{"num_hidden_layers": 10, "qk_norm": false, "lr_mult_down": 1.5, "final_lr_fraction": 0.0, "batch_tokens": 65536}
MLP neurons of a small language model. Each row is named by its layer, matrix (gate and up: input weights) and neuron, and shows model dimensions 32-159. Each number is 500 + 40 x the weight over its row's rms, rounded and kept within 0 to 999. Numbers have three digits each. A neuron's up and down rows have the sign that makes its largest values positive.
Before each neuron's rows, "fires on" lists the tokens most often at its 100 highest values on Wikipedia text that the model never trained on. A number after a token or word is its count.

fires on: "7" 13, " (" 11, "4" 7, "8" 7, "6" 6, "5" 6
L7.gate335:489548514490456518539496511538517435510485487461552551522480553498552529486470565541550449546523550455536493517479467457474581546563394477544598477579498515500465515547531509492463584566559491513483453502534507509471490514453460443497411504474494507503506552591477565472524489454460534479497536459438568462532459432455526488484582504465495488550487555389529429503488471561551517525465
L7.up335:511493518535476443574465566541550498463497511515473491516481439466541401490575539479426467583493456474494467497518436512425528467512461470444472525501535479429554421534380434488453491437504513486542498494486534511487444507501530557469476496522529569516443430521515568441460468481503474550522483525517525466439463597446482525489527527451537553529540485474464502544572452533400494492462

fires on: "2" 35, "–" 20, "0" 4
L4.gate213:467496472486538554545581507494423514493509474483467603502558502486446519525488529511589448514480531457552541539566514469508543538536467510470431508510508512492582492507509446519528453561495570523516527535473513519547556483558560462550490505504483431467509509423581501475609483451526483478418556496552528483540441559479482466453509547511457445427486534463470520478487552538495452471501
L4.up213:506449515511531573493570479502502482519519497482532465534490492531555456524477582486563505472554493490511511471536550563531502540571519392452499409496457500493498494444526536442480492501415527485472554475463477461450474436498512558483461486444549490544535488487462463480456534529435499492515526495434450528569482577510553511490484547567502439499478511453526554421585546563482467496497

fires on: "1" 26, "2" 12, "6" 12, "9" 11, "0" 10, "7" 7
L7.gate646:451507498501511497522507515457462522520450528547539523527486494518438538469468458552515595502521511509435529532510506480462506500459548484575499509554480438477526435442534557546437464525416511528462553560575456509487504393542476505502490499446483469482482537549587481526500463487488556467472481506578463495506550474544532571502423461442477481499536468537446570559589528561529488520464
L7.up646:459445503516474468527535466536509457460491440497458474552542521535505522467527492549478512523479539482414524471472536463431506509416425567474434541518490504486461454593550489520484575540450504422516498552496534479490482550478445518586550529549459492455406415542495468475479508556535511475523505460546563540480508455542484499473506482423553587526448466496470462462493510512534529533474

fires on: "==" 14, " \"" 13, "-" 13, " (" 11, " " 8
L7.gate348:511497472485515505514504512434503502528500476546514482478516480529521514530522521497501495537479465443499528476477582571497482490570489462502503552503513413543532477476545507528487454577500486490485510492513542498473520441518554454556512498525461508517532489549529493491437551524507533551474531551473444403558476464561441579452512448477474497504469572481451461492493504472485521511471
L7.up348:541500466475567558497484585467505544486545495508491523560481549523526499528529398547512517476473441512460519555482452558504498549553451516473504516482537435474583555476466433490475535488441448562467535521484472461516489510519488481476509549504506506475584489530498555571434470553472536467502453494487501529486533533497513562588540528496503414490486501514477554513542559478493574555469

fires on: "0" 20, "o" 17, "en" 10, "t" 10, " of" 7
L4.gate339:517487516488487439571543485530445511594432491518473509503424564467523444511523471496508482467520515545516481530505518499469434570525417482459505464536520413525465530523592485534502446474415461558457544509524526510485522522463560476535482496504503463485522491564537515513507510460477656450471575481466463437513451469448548521563511509439456604472509482554488482486612543533530573462559
L4.up339:485474555482508567492508497476532532518528530442496505505545470492548509541547460498483522474569507647502454573501516493537478506474382571530512434483450420496512518566558495513442526480491474454541487469489439479568555501423526542520464507473568568513517551484482517544489462605470475473534470555550481495495491547478543475486514444498438490564460500505529473486469449535505493557498

fires on: "1" 26, "2" 12, "6" 11, "′" 8, " then" 6, " later" 5
L4.gate419:586449501453514575484525469492477533434589454506524553511539486525439540506560601547549503520476524462555487500511519527498480549490462462443503448516460557522484503512447462437539517489420499554547495482504470434529500525550532485573464531533486511469473498534567557438460503464422519453497474464529460555504483554490596549491504452495565496425510511457479490556538537460471513443490
L4.up419:545464516550436531585487576509526548562463523528543446519465553558486519495452557547514566510463533502467524464535542539490546515547508573449535464584575490468505443568496461400532492458540439501476555495433445518460539521549442530455508510492490471535458481477536533472520485457513478552530511478437504472497504499497549517508483481474453495526508491480528568483492483434516536451595

fires on: "." 26, "9" 10, " A" 6, " Cup" 6, " League" 5, " of" 4
L4.gate602:582435434534506483493500490515449499494511521393484531471552554520512550485540560505557453471503600576471538477468479520473433472625507509431572505488493531522506504427556499497512499547503520421529544533492514481566461454505493615515535554502468482494508573525576460502498451470404460530499489541520535579456482560490481472559449531477509543538465534406433534590499529483505505498510
L4.up602:536518475502507494481529524515513542462530576492455464467507449461457521572443521504429532539479546592481474513436493532450479479443487493495468531548552527424483569486566548498566350547456538530544499480495488462442465488483545533500561465476518493486515517520485531500463514454463520450487552392509499552507438478493493598504498571476473511573509493504541571527453489487521530502461

fires on: " |" 46, "," 28, "\n" 11, " (" 6, "–" 4
L5.gate517:534505492546473493494459544506526474491477424488484512514506493478440487465514504544524452462432551541580479538514549543496461491578449483540380498528426420544483452450526503418492540476511480523475520465532521539522506464496517516509501462539426479505495546407463461458597463552425461497533464535531497471510477575474506452506546548477497533492476493469447451535526503473471523454441
L5.up517:493473457536528468458491530500480444486469530517512597493464477464506455436470563465543534518572504471489481506489497428449481476617436487524455531541458543549498466423445466468543525469505581490508393530515506532442511462550518481460496527489467485485576425495480487498562523422538542535531522474517529412504476537504504552455514526479493493500519531495476507427431472533462486443493

fires on: "-" 40, "–" 39, "ri" 7
L4.gate400:528535425526503467469540521535460481526512503498554491457499496427533465510529558394423471512451500451565489542564567471563474566591505501514498469509461476493521581548515549496468464501490503505458422457413485469528505507483509499498493567493484458506513537447591437510530474434501497440526524538484518479494522515550493513432446495528462557564526492461557517530482398592461461540564
L4.up400:544484501517476496438469511499412464496498498536526444452460488501485425509517440519489467527548482459456512526493510486537466522532493476469528441486540473453446484530555500410509591547494564511465518470411467497467423519466501547522517543491488455455502452538509414497472600480427534527545557502522479438511493496528563483491504583493520470538470456469493448452467458540537580491526

fires on: "0" 46, "," 14, "1" 6, "-" 4
L7.gate500:604525536457539481526489492533447533557527563476583472570526456519468540479435520460538534480541545481515524506485564431533401483447518590501555492510445479541484499531563526534456510513479495596486454530598469508408510497565496459505508552476545483561471487518506521474457450534517538582480561505497425480510473456464544468529449491511461526442465487464411561543460478491555461453519
L7.up500:536513455470416493504526474509442439474572517452520492556502563488525520507488518437454494492548502463470499439488514470541490461433446416449524546495438570503573477526418520461519515590543470441527492491495469469497414496476479487439496508502558471444518463526522499499474519538584562458478528484525553475390504492506521478497543511476446507490506488511546492449496576487446478541517

fires on: "==" 52, " ==" 34, "|" 5
L7.gate697:507431474515540449497431516418495471528516500479461541499504544548528502502467488464525510496575428440457507519452464503464476525444488554450495520503510544526525430440489545500553526465575430560528447455483451498484529474472546479531518502499502528482511484549514458459487468548484511456496536492534529412451514491512495576576515537406485483444499522554524504571499442494490479479505
L7.up697:485428563463484488483501504513460486500534519517520475518487506504504440491536525492491461477506513458484544454494400482474545518474553562467503519522418488521521513520449541454455459541529492524520490414509484555530527457500561542505526529455452457511475495528516588453492466546561465416510473605502515440460504517560445458548535473474524552495536512480501493554495522473494524632455

fires on: " in" 56, " to" 12, " at" 10, ":" 9, ")" 4
L4.gate232:531532532525492529476400541495562449533575558483432540520530533470480538452524580552476403515463510530465502502500504537498538480484498545535458564469504491496557552531473520518519521522510503471498511536433442473553516487436539490547496509477466477475446523399464529514522501555553460497493529550556514442405471545368453549601502535496467473467494542520451476544479480573519508567473
L4.up232:449511547486451520505516535564449481559568542449557533479514506460554509466531558502547494488549538560558452480419513463477545438502497487542506525424507503513440462560485538556531532488500445556488516447508479429533490560468441503500508480508503498487504536519451482473567467573475509479485530544496499499417571431477479506475518444473460523535540496527488549449532498442540543540543

fires on: "," 63, " " 8
L7.gate100:476501551511480491503444471546530507463416500456544462491566435537513553494499509531495479556533513544509539464504572437439485485544436393459564522552552518479487499497422449537464480453521470509469541489526507473482504551578551488495533472496536461501512499467515485517556477485528511526493493542534535541469584490541556498508423536451498485478517521452453565528560541498528441461535
L7.up100:514468507515499472459489494452457510508538585577444512533489540470571435488484429480470480500513508442484438560444424572495462483580507513472515486539403519511495456510500532442530513507530545478495509581525524509506462531416450505488457457502495534580451545497513439521490597504442523529470458425480476475472456543459544425512509541449428518454425573510525514503476458576490544476559

fires on: "." 100
L5.gate5:529545492481508503523530512464553480400495463523505499510455518505512572455535485452511438506537530530488449499525571426482448479531542443444620454505496511541463466367485484525465572500515535531454540563471547484516472441533487536522548498520458506487491462481462491462581487554442452507541486507434580539482572483463512591518547438531589506493506538467470499568539514506507513600477
L5.up5:527461506540574508559482530504567532510481497505458476448510482459515459470496484423552426542501510535472499532427478480525482477474442434481451518535452533483489477559573472514498469501447528524564561517450567517445460458525523528478438536530515465466558499501481482470508469498543478430505528525443500556530537582458442512522482442406381468446473503515517546529488527491518471451525

fires on: "==" 57, " ==" 42
L7.gate410:537613483535516445436465500483502416471514531576536511490480404567502411512511565500384464533435450533554471498537570505537527531434489526477541479493534486502507535465457602533510515543515529546498483546552526492590557413520484503457532494576492451527486493449511512504412499456535522521546499532496487463472445486570463497514472442495537493533533511555464504579553484510449517524420
L7.up410:477535527551619448504521536478467486489501549506523514496553420488469468464431462522469455500461465564476452486456455535482551503481483591505518521462523501511498518559457495431559510426457395503480498479575509576484475515498497467480512460467507500449460530476568550413523581414510478469457501551443451505483499528501468526470484428586576522481499455428514491574515502444519419522468

fires on: "\n" 52, " (" 30, "," 5, " |" 4
L7.gate101:485496401520515543462479544486540529603478504535533468487428478467529477439483402499530488522464503510530395506478518490538502490548455526507460476468482497557521428455438501495507473491500467540452490475532496477510528542524507529527474561514463390480537525463527461607578525513493446570446520535567460429527487516510503474585513541565476453438470522498495581527522530509482493476467
L7.up101:482506454571502504421480521491527541457504603498407480452541511484623487503459508577521447526512550425478415475454549527466438450547461482512450484530444581513518468481507484485504513533507557494511500521512503485474508504521497482512459531554471481511508449498521537485500578559529500536559449522545490493467465526529489503457474540466505544496489496477469496526454522501472485506565

fires on: "==" 68, " ==" 30
L7.gate114:489480582507479487558542517505558460546506522507478463529499415511497512496519538519492502540504456463500505532455412450490533548409500510440513528479481422564551498488470547430457558469554523574525484486523553488545500544516465448522477520419509481448563535523498469531511561521475456528556510510545495460534455540506512515588480489491515502473533531498531478497495502552495436482488
L7.up114:526536547438527504464468492460505431481549642453484483455525429470520484492529539490514427503499518448496519457472530502446553505540470518448515508533503485586535530449534531483520479443557519529483454477561489543515512528511530525517459527434465472484519566529499494483484490536544447511563477500504488520549477522472509509512536502519472532503559512523546450487494505502482379521517

fires on: "\n" 86
L7.gate495:483515505561523516470475468552482463406496492446476519535556451528426484534515526540439479504499542549531499535520458427487500489516471492422560578486527506482473523466491509560453477472518454538484522406487549468553526537538511459486488527547539481486503511473387474518496470469485572429522398504549556478475501431463446515466422502494527483489493487495493529513499618526476447525524
L7.up495:477538497532450546560466453473495498482480557499528447531490477524404524503468498488547499475435450485493487433509525452496538495565474478471526501468477471477483507545445459565552523439525571500519551516546506463519538521555503448436528565529554520521518492488468590431485468505533464497486523534462563476463533519483540604499435423489458540556554493437399551530410575502524473489572

fires on: " " 28, "," 27, " and" 20, " N" 10, " P" 7
L5.gate669:474495475536540516448528494478584543454495504510527543466541569484493497514484524477446527493578574506514489576449495456516515540516541527523534392475444444404521539519532507508517475511451458535534432517504524449529515513441485524510528525485501510556540498599482536502483559522439489463502433556474474579525448470471555483513462460547507541514555528501519532599571509453477565532478
L5.up669:501521420531484477488497443476487535460521490553473465465498486510503529589557575528509450490472531536471564502537549457443477460480572489489506473474481457519539475502484486533516525525477483497453466574522435479508521474445508452528512493505475456493498483508413539481453554539495517502493559525472506442528519528506510479490511416515468565537505505430431487518478506501475473494536

fires on: " de" 30, "," 27, "'" 7, "\n" 6
L7.gate517:518498537589521508438479428500523474516542522500484568462519494501445428518544454527455457484471498463467501522483561434538504486478567447497541510505469565464516466472499493446481553461460547517477446493507561556516496526525481503453495477467483470469484526551526526477471484495461522531594498576484416530374491516463473467494476484519528461464543501534475550464568504519462509553481
L7.up517:486502518474521503525444432522523429505541560494496501471549487488461551486478565455478527521499553465541512469450561549507418451461566466446533437491513504590509503432443497486490447463430505528474439524572515516508495511560585463501540524557506503488451502495494478485580536535592511515492499476478526465501452454502511510577467432503542488464574438529432574526469459482555487479520

fires on: "\n" 54, "″" 10
L5.gate130:553534593564487424503477487507478485536453450434550476528567448479536470455503517491480580480418528542510424468503512424521539588470554442479483582462566435459522466489461574562533535428551506512521461480553449505477439597438533496520534527552477445500490524541524513465456439479559467512517476461460426536529582492548498549518501504529426523504448526497518543564518493506507540471529
L5.up130:479466470463520517507440523467585473472516541580469461520465489469473524511583526471527440560527471522509490460476550517501543477500505507481583534432459465485508520497446525531459470479471414468495462498468499501498441519494527462452517543483511489517440531476563436458573534464460537529513499466462451445533565490503470565520449510478541492569529553381562450523511482521567485508516

fires on: "==" 68, " ==" 32
L4.gate535:603492567500516526463546494447533507518547567456481514467490515490480490532519486522496503539439568475546445520481470520386507525500562553494534515534521437461503502509546527578476462500487452562485526509581525510539532438517449523474497536508505514497498511493551477458461552443475508489511403542484455482539501500483512510565537480407546453507529543473526409523510531567459522573477
L4.up535:518517515501496544476522466433544495541522579495500499524527474492450537530551513559450446503425537507537498543494474572411475490550539479550492545520546406476509465502498528550509473490485506505481544542556531522490529566522470485459455525510541520479502474509557498467430505461504476482463385539478447498548488460491521523535499501420525484506528540482523452486530522522440520581461

fires on: "," 37, "–" 14, " to" 12, " C" 9, "ț" 6
L4.gate272:537527538531476428424520611475508468452452487460529557480519543509501532575517541487450507462500479498506477488504465454493457453476471537511514463475589569483483539546591475444557447473579505501516481450466502455544483549555460521445458489545498495525466454513503549478522515550532567455487497487494634504491472482496470435527542545492507521496518526553411515421512579481496483535522
L4.up272:497559496475482429561481435451514485466492516568434458494518535440560441487402510560474469579505553455533537587439473488476445486535507512455525535469559448480457546506508520477479449437517525517453452494495442577490432520496447474501486613590560523497444516534527442525466463480486533479511480549388508514473450519518456421512466487529498458465501493491510487497511554437510550472533

fires on: "," 42, "\n" 21, " However" 18
L5.gate358:516556505516527504553518531531469582528498546474580464545498466572458491501500538490519530528457451471453501466492517474468477451502501444483507488437518533504520512515504489568501538527446557495499539527543461501455493525564476421479516467487546534497533496475503499534509517542604575606520519472537437498588576476540532465475519448546497451538494457546527533417545478523509424517462
L5.up358:534528510496509526457575510534517560500501483461580551511473516422519438545503490479501467506592463506541477493497491517468455471443476487563497524544486500530484534486482460472494456509551529506601469468547454463561425506509555560492474460526517545518473470399506441469453477517505495507496496482378522578490498513548426443478499521506402496441432405488583419508486456544482436466526

fires on: "9" 39, " which" 15, " how" 10, " out" 7, " what" 5
L5.gate326:496443434494541503530502568431542490517485423504491499479501463507540532478485490531456560441501474537474477547549459499543494446427505429519473489470478461478478468502538479492458559560480464500417522496504491503484517576487559528474470533532458519547490529452564531527450554444509451536511532602470405442506547554548529534474553540505518471491514495393535534512505508440475531475507
L5.up326:459562588412470474533519522486531472522499590449514523441464490468599475538500539441516494427537523485533559549476554552487495446534496551479542427431525531513477503526492457502441503536500555507482539500533496554508485587531492492559531534459471515553503522510489574465533495476493477551551583570563533496493434528538538459497553467540520530475472529467455604468539478496541494521514

fires on: " " 40, "0" 21, "\n" 6, " |" 5, "PG" 4
L7.gate419:526495582448504553496530493506531525503432466487489434549547519484464521507495489505489550514572480543493439461456522494562504509504488543556553491446562475538503513593486458534443547481457539506546533465524513461521528532445535543586523574548489502465487503504458504523449489462417512542470519528468621493544504537553518491523508493467466490459462543536452504529439469536532486444474
L7.up419:477516506479459511440544494494507593396483455548575478513516448511537488448512585500601502489535497511582458448460481461489415516522515547522536565561501495524518489457504437453450451484510466523535532488501519581470530459443463546465421495471459451444460466514495461451441496526585473456520485402470473477506504479490524511503490523559560494531495465521589480519498543563477481595528

fires on: "3" 15, "4" 11, "8" 11, "7" 10, "9" 7
L5.gate189:498529541435465593556486486465433505526518535522520441569517529538491509548462490519434480484512471510476455517455492457505494517499518523514480415529505487526482523479412480549481497488468524495495496473546515393535497448492466483447451513518475556564480511443581507521531548507503474491529522490510491460532523460482497497532447516445505488488462497554513548564480563434552522524539
L5.up189:487478458505472522501490497559501495510525512502538535533568523507443472488408511504463422466542457539527544510516473526539482448430532486494492557607519448498439517535470524451483506497458548417495476567447524479505505531519489503456475572528435458513512400510427474569504469481498512576542523464486481518461559458524538511494440511468447487541559428427550522453482454596492544588470

fires on: "N" 16, "|" 15, ":" 10, "°" 10, " /" 9, "\n" 4
L5.gate256:408550554488505513449541480517569515534503526434480461476512449538503471460451519544489521438432514480518514422503464429525468507476462473483514521480504402446524565529476452535458534463545523550423519539583428498571572508419478543526469458527507538478519515544518560506521427541442464474501491495512498522485551464485523486464525495541545537525466513511518559530532579385470520589505
L5.up256:459589477437496487499492477539540467456499476513438495420489496477430498480550524464565518540500513464432476523476505453511549554569527488525552513497490455446492432553459514448508522482409409480530484527562421544476435540548473521546520510519461548513518530568470469450579483431468519408456508556500503413465483492516475502474559442524460519552501498520491518491488475565494554482545

fires on: "'" 36, "al" 27, "’" 7, "bel" 6, "," 4
L4.gate492:529479504504465454519491420467538464515490480489503357471569436499470421483605493559542497409490583504551486522563510427489542542536526508562501498563478526402521578532441484552552506577509453533548493503489447519569568565476541466458546499486516447405516552493476487489527569480468530488472461533570584490477543507551520455568496476472477538492460495509480527567516518528456436514552
L4.up492:386608567493426499513470447519505560523495426396501500399545526549488489484563438506535526518557574475497522474505484533510526491417514532508499544504599533500502509480487518476537499470465476471465480557526472515573504461529552509506517550465448491580515530505523439502471489438487433574526527422488454563487523507520554463589466500528608521509506480552486510533469485522489517426457

fires on: "'" 23, " pro" 15, "hi" 6, " de" 5, "ki" 4, " back" 4
L4.gate310:565521521528432468510492436529484439526496551397555488528512463534537397514528550473523506521468467487500502498477509498463509476450445489454501472479437580555557481453507504564478508486434538548481542566490474474549492503495502541472442561509483429526510491451504469484556485508514435526510493510466436454469486477512463529513444500496498474528502538572519546496511434434445496501506
L4.up310:532442494503501498425443464456545499515500535491494511410498468447582524509499497490516502499414448489430508482565557483477456517454502471456527502431474555472485542496525535534551494494429465480504486455508458483441459464543505456516463525590478521532447457528476480435471469511554495545570435514458458455541487500561510498489569498563564521556570563555510545468512506501508471467502

fires on: " |" 24, "re" 22, " " 10, "e" 9, "ne" 4
L5.gate233:505486565448501445491524476468507507483444520509556415541503501460508515507500509485452517516444516519538502562568533506514528542521538521540510456539516447536579485461548522478461464550513514543511505534501487495447548505509463475475501494461498530487445522456453488489482462545461393557474470540522493441443510493513467447539408516529504476411474552583488501513538471595480475513496
L5.up233:432498504533436460510477464465513475451450585464489510480486516544530496478486484538451487489512497555588509482480507484593460477517477521582470513468529500576551527514452464423536456495445456494463460486499504479516482429422483455503495484470494484511546476461519504395514462525576482497518494453439555499485494407488523458484517497475538473491461454521541514497486484575511506475494

fires on: " and" 53, "," 26, " or" 10, " but" 6
L5.gate291:468474533467485478509442539450495464411495482555530486399567520520481509479523520451499598588488524508475542497441522450521486526516489527563504419522478409539504502475458518482520482476525517513399483501525574501455513488512523446538551494588546522519485502526471520534536511458473499478484513541508496503520431458522498499551475496521446527478519418400558563555505477457392473543492
L5.up291:541486497564528565485501515482446496520464402484510586497489484474460597475515549451544500443481522593394437523448472492495487462595493469509479512468413486536588460535523503530511560496546479502469444521532515571460498535482555488505545546545494480479438486524481494464477508429490497400563436491564482495534517518552520497517451513465503463469533537483473524491590526471487570489466

fires on: "," 45, " and" 27, " or" 6
L5.gate330:525468539490451535471442507482437512462550468514569534527516460547501555461561430539538440410520462544534435498499506505561450457521496512553494474538464500494415523491542439514555521469499466533460543489560513561542491484422557473552516480461471487462462518548489452487581494512436549451514464535478499537476483553505576459403496531524439520550537478469508492513517524477478440506499
L5.up330:417404537512432486520478522505517498486488417485460529461492510445480570450497488516445493431556554508452452610444477465536546483553479496553469468550488471452547496534468513443549470418454455547483475499507539438487512524493547458467516554459513454460515543440513562555461498492474467554499461461485507498539461571380505542485506501555485462514557537546508553486514527497475483541461

fires on: "'" 57, " or" 18, "," 10, "\"," 5, "’" 4
L4.gate440:527446530427549457535473512450530565501496465447450520421529502541472523433487522599528493482430526450499455426435511440475512499498499494500488546497540510466481469519478522527564641545519531517493484569530509510527554479512524399402555536472511472494462519522478497511513518498495503488581467485517524540547512491539522505570595488495529509468456530549518476507541438566524565547513
L4.up440:514538515480510514498484418488481563491500477500517491529508523534489448462511472518509555505488562414506483453470472502441492417414508546542493505467466552476506477449427469616492544517496501484448454468531472541540505472546441470483521523526460479479573450579471472490479427418467540419507520500573498556479474475543527437551472491498539551522496492575482526463481434465525486493470

fires on: " by" 51, " via" 4, " to" 4
L4.gate388:531500501470465460519473594553430477489480474583460497502488510504440490515613574524502487434448491426460452454496505453496521457439517520516459473429541550521526519511519531561480515483525468443531487524482514512462490567465495533553511561526482496475505486488434531459481531551484428481484476481526567576474451501458523463548540472525524486438475510458514580554462487490562473525463
L4.up388:419509507514499469535489477564501447564514490547533499488404582534514503457540521523457466481517569434511518530431523460511512415504462467570548472411529490520457492549456474497474532506532516479442433496455488499474456561525566493566491503481553430486466469491481499502435533492486504511482467524446498523488463486437501495475529491513523477531498526471517551551488485511533462493521

fires on: " (" 26, "ab" 20, "(" 10, "-" 8, "–" 5
L4.gate489:541552456479429554528469569508496422517496481527442550547467490566533444492502471526487474459581473489489508501468548522489536568559571489420459515554543404496537527456487523566451534469521467569494500577460496503456530456461532517467460484516506464543516578502532524524500540499494526562487448535500477540489497472511508490499548521490487453507478497568528516457479544474513455482414
L4.up489:541558507537486490438497511545580502547530529467547428563522561562510464560555432469476543439528475474449500446503475471545455459496492520407514460519508533475485569508485567494473557508465585509522496539538403435507531518487453556479508469561493428508472551422460544458488511521418515530485436533490478588490533493550513540478566507540474441436456487466529523513421558530486494533504

fires on: "," 23, " |" 21, " and" 11, " to" 9, " but" 5, "|" 4
L5.gate647:616475446546555546528475561560525469511508494473578493501561460463477473568491491420454511475523471450461544446527546579452397461454549471554452529452523440511504495469534526541507451536484536500501470532496432475523496428490566536487461487517567487499468510518555447481490419527500487457459513543530456409480550497511558493520468476521486510473543456500482519476493475470498538498533
L5.up647:466504540486488543505422528511480480431482458453469525465438532485453540497497440508495503554494471467444617504495518553488453433479521522523444506486540443427459512441537534501508472541482501576510514565501495539518542441595509512465480527494540543469491529495483479516534504485476457485481482577473464510537610552519464550434503501479521517479556460462496536551502507445491586554531

fires on: "==" 77, " ==" 11, "===" 6
L7.gate393:609502554413547466511532497475519523519530504495580387558515486479538551492492474492478495476476509412493508508454467504460434476396548517496490471491479513547507536509498471539507552508462476499464441452555594461535547550451408374504468500470490465477512572521478497505537554450457604600452513510463537438510460511525458470579541517458552428569500528449530471514492484536465520503492
L7.up393:597525656490585411513525432471472480539530537503506439564468401455541453466546510464522526474499522513452528468477517481497493480449521578553599473555513506541487509532497475566493506523498460457509476514473543488415585491491519575536472513497497558511533496525506455479507497476498500495497516481467480506513471492521545539523583468462561453510472498482467471503593529515472431502473

fires on: " but" 28, "," 16, " for" 8, " although" 5, "let" 5, " that" 5
L5.gate490:610507507449442446505450555493495434500456535476543508442548504525466555498538529504432527548536550475523482459541475449463508491429502526461484504492465491568525496498518475443483460518556530480415461508558526510478523403567574503462448520517492541561580528567535457509501493488437447539461514464523463460483481526547562510519474500499505485494452418490508483452494414480524509477511
L5.up490:514517492436516458479479527484574524476476508529409566497523424568426471451499488459431591459527499523502500429546478470490521517518500485579535497533472433446522456481481526464418459454537484503444540434586461471476532478539429528494503468461524509509524423548494456432582497492449489521499518493494507525531540580520430479505490468505490541499539580513485507464521520519472456570507

fires on: "." 76, "\n" 18, "==" 5
L5.gate359:457455457509538526517501560531500442539537472477467502492595530546479465535515465463477582527471450483510490545457488460406475542495512474477550494497499443465515476486460480538558461525530479507507550507547485451434519491492549496476555468553532462445462515518426528435512410563422576521607415506440496494475481477507493524505493520545519497544472486554474476486540503542435507489425
L5.up359:488483518565543505517520465455456516522551518502483482574492445506406501534444518501560488477452508453509518445582483483381484493549456453477487519545482502558468539524524452452499503551513508523589539455512429512482429569547523458518545456422502516521524517523514459514550478400598500475437489557470486503535496495507440464538556461525452475468509432385500472564439524512479491557569

fires on: "1" 36, "2" 20, "3" 15, "0" 10, ":" 5, "4" 5
L4.gate672:486378456471540515504549591520498492511533455499532528476594460485451520520532553504562467467569444470461422512506593500467446549565547533535520526504508545477503534472547448548492567533557480448548607504496505507520535488469553531494486489444497453468570479479542439512526484448509469519534460466461491531557406572574493537496477451486500511452447495465495473445463522495544467514482
L4.up672:451482493517459481417498503452478520538520541525506490432508454535513477527590504530476455458568475523579443494537572510573477515525547483462460538554452484435545415497555492519524519557549474503490510511487494464513506551509526485523545461497473442538532509532497501440407552499489525463508513520496532507457534536475550487529486535475585489475509488526518535375513449454508436562494

fires on: " and" 84, "," 7, " the" 4
L5.gate164:472393413470529487503600514505552532484434470491468484530497503466475500470510542439476501505502556515460448485530510541534477504490474442533538533517526456502513504486502487509522475512495466573564440540510508519503470478494456573473541477475549538448487465539493500525479550511468525485525437472547530518517507553563575515480477515485500452534567524513551538528479574483497428485547
L5.up164:510483496491472541519527517463549552456548554490560509515466507527419522549458536447498439561417411506421539521533565497512445422456493423504523462567494474441501489539426498494403448478478521459494447481523506514417543512469565485493524536454509500559473539506503540491457523450526447535539493474503547465562437513512550544475542477553489533552555508551459536511439535481541496489465

fires on: "==" 70, " ==" 28
L5.gate159:497480548462488537430554491385581557502489493541402536527546534471485456559540532508552483467450506492556507518546447503471551532534520472522499541546493498476484500519507495532456513459494494478501567516506451500502458551465451461475492554514460559507527459521565496488571478493473530524463464511516388471538515524489547483530470500484576498518503590496573437523521444552442506532450
L5.up159:600565553468523593502504462495509528566567528488537506489476485481496528486525470491485440476447497423571485511467474549463520427505568536496511474525550445501511516496482512498557549548453441449522516516542482473417509498535504521508525566465435449502557525467557476454480571530481486528508465550484515527530462524466503510525490428472571499555548490451496489531524501518447466459443

fires on: "." 37, " Website" 7, "|---|---|" 7, "---|---|---|---|" 7, "://" 5
L7.gate350:499534501504491523473515555487534465526563459552495527507527473551515461523570501532535438568506589491500463455512481476510472511541517496537596526441491533487447495526508516496472523546517527503555552529494535537507473490462495549505492537485486481539485445481464520424501455513460454542547540511436502531517531556519485596465543477517444464502487541518477498451431527483547515557554
L7.up350:469461473487524554542385475475494413500464510534524542462494560430569516522522519459498515495455540560493545495513506586507452531516518461474466465427445553484484460502549543555439574456478529558560531506435566518538552475466497491549475518522521478495592438420522486453545512514470508505471477485393542482497516570497527500461519573470487479505535533506475490568549487482552548461485

fires on: "==" 71, " ==" 29
L5.gate279:576488550474457433460549520402517494523544451437474484431519537473478477572557501513505482502417525455558476535457488454445555532534557558513515518537497443515558540458563497511487550473464462515480523521475542476518497485519495450456519550519481417498466480501510454508494575432474549564492459517457496479573497467482509523531506499468498494549518523500501441517492494514420543539481
L5.up279:550491499472519467385552540387513487497530531566495528480526441525435499542496488517465471509480559493519492573498477519418522471520527492539542477541558391494561549486579488534485536458519438547477576479509459474520472496500506521440506504493433479437442492470521497496469507465458543429479451539450431456548462471492448526539545469521514521526536532506538411497470489498425515516438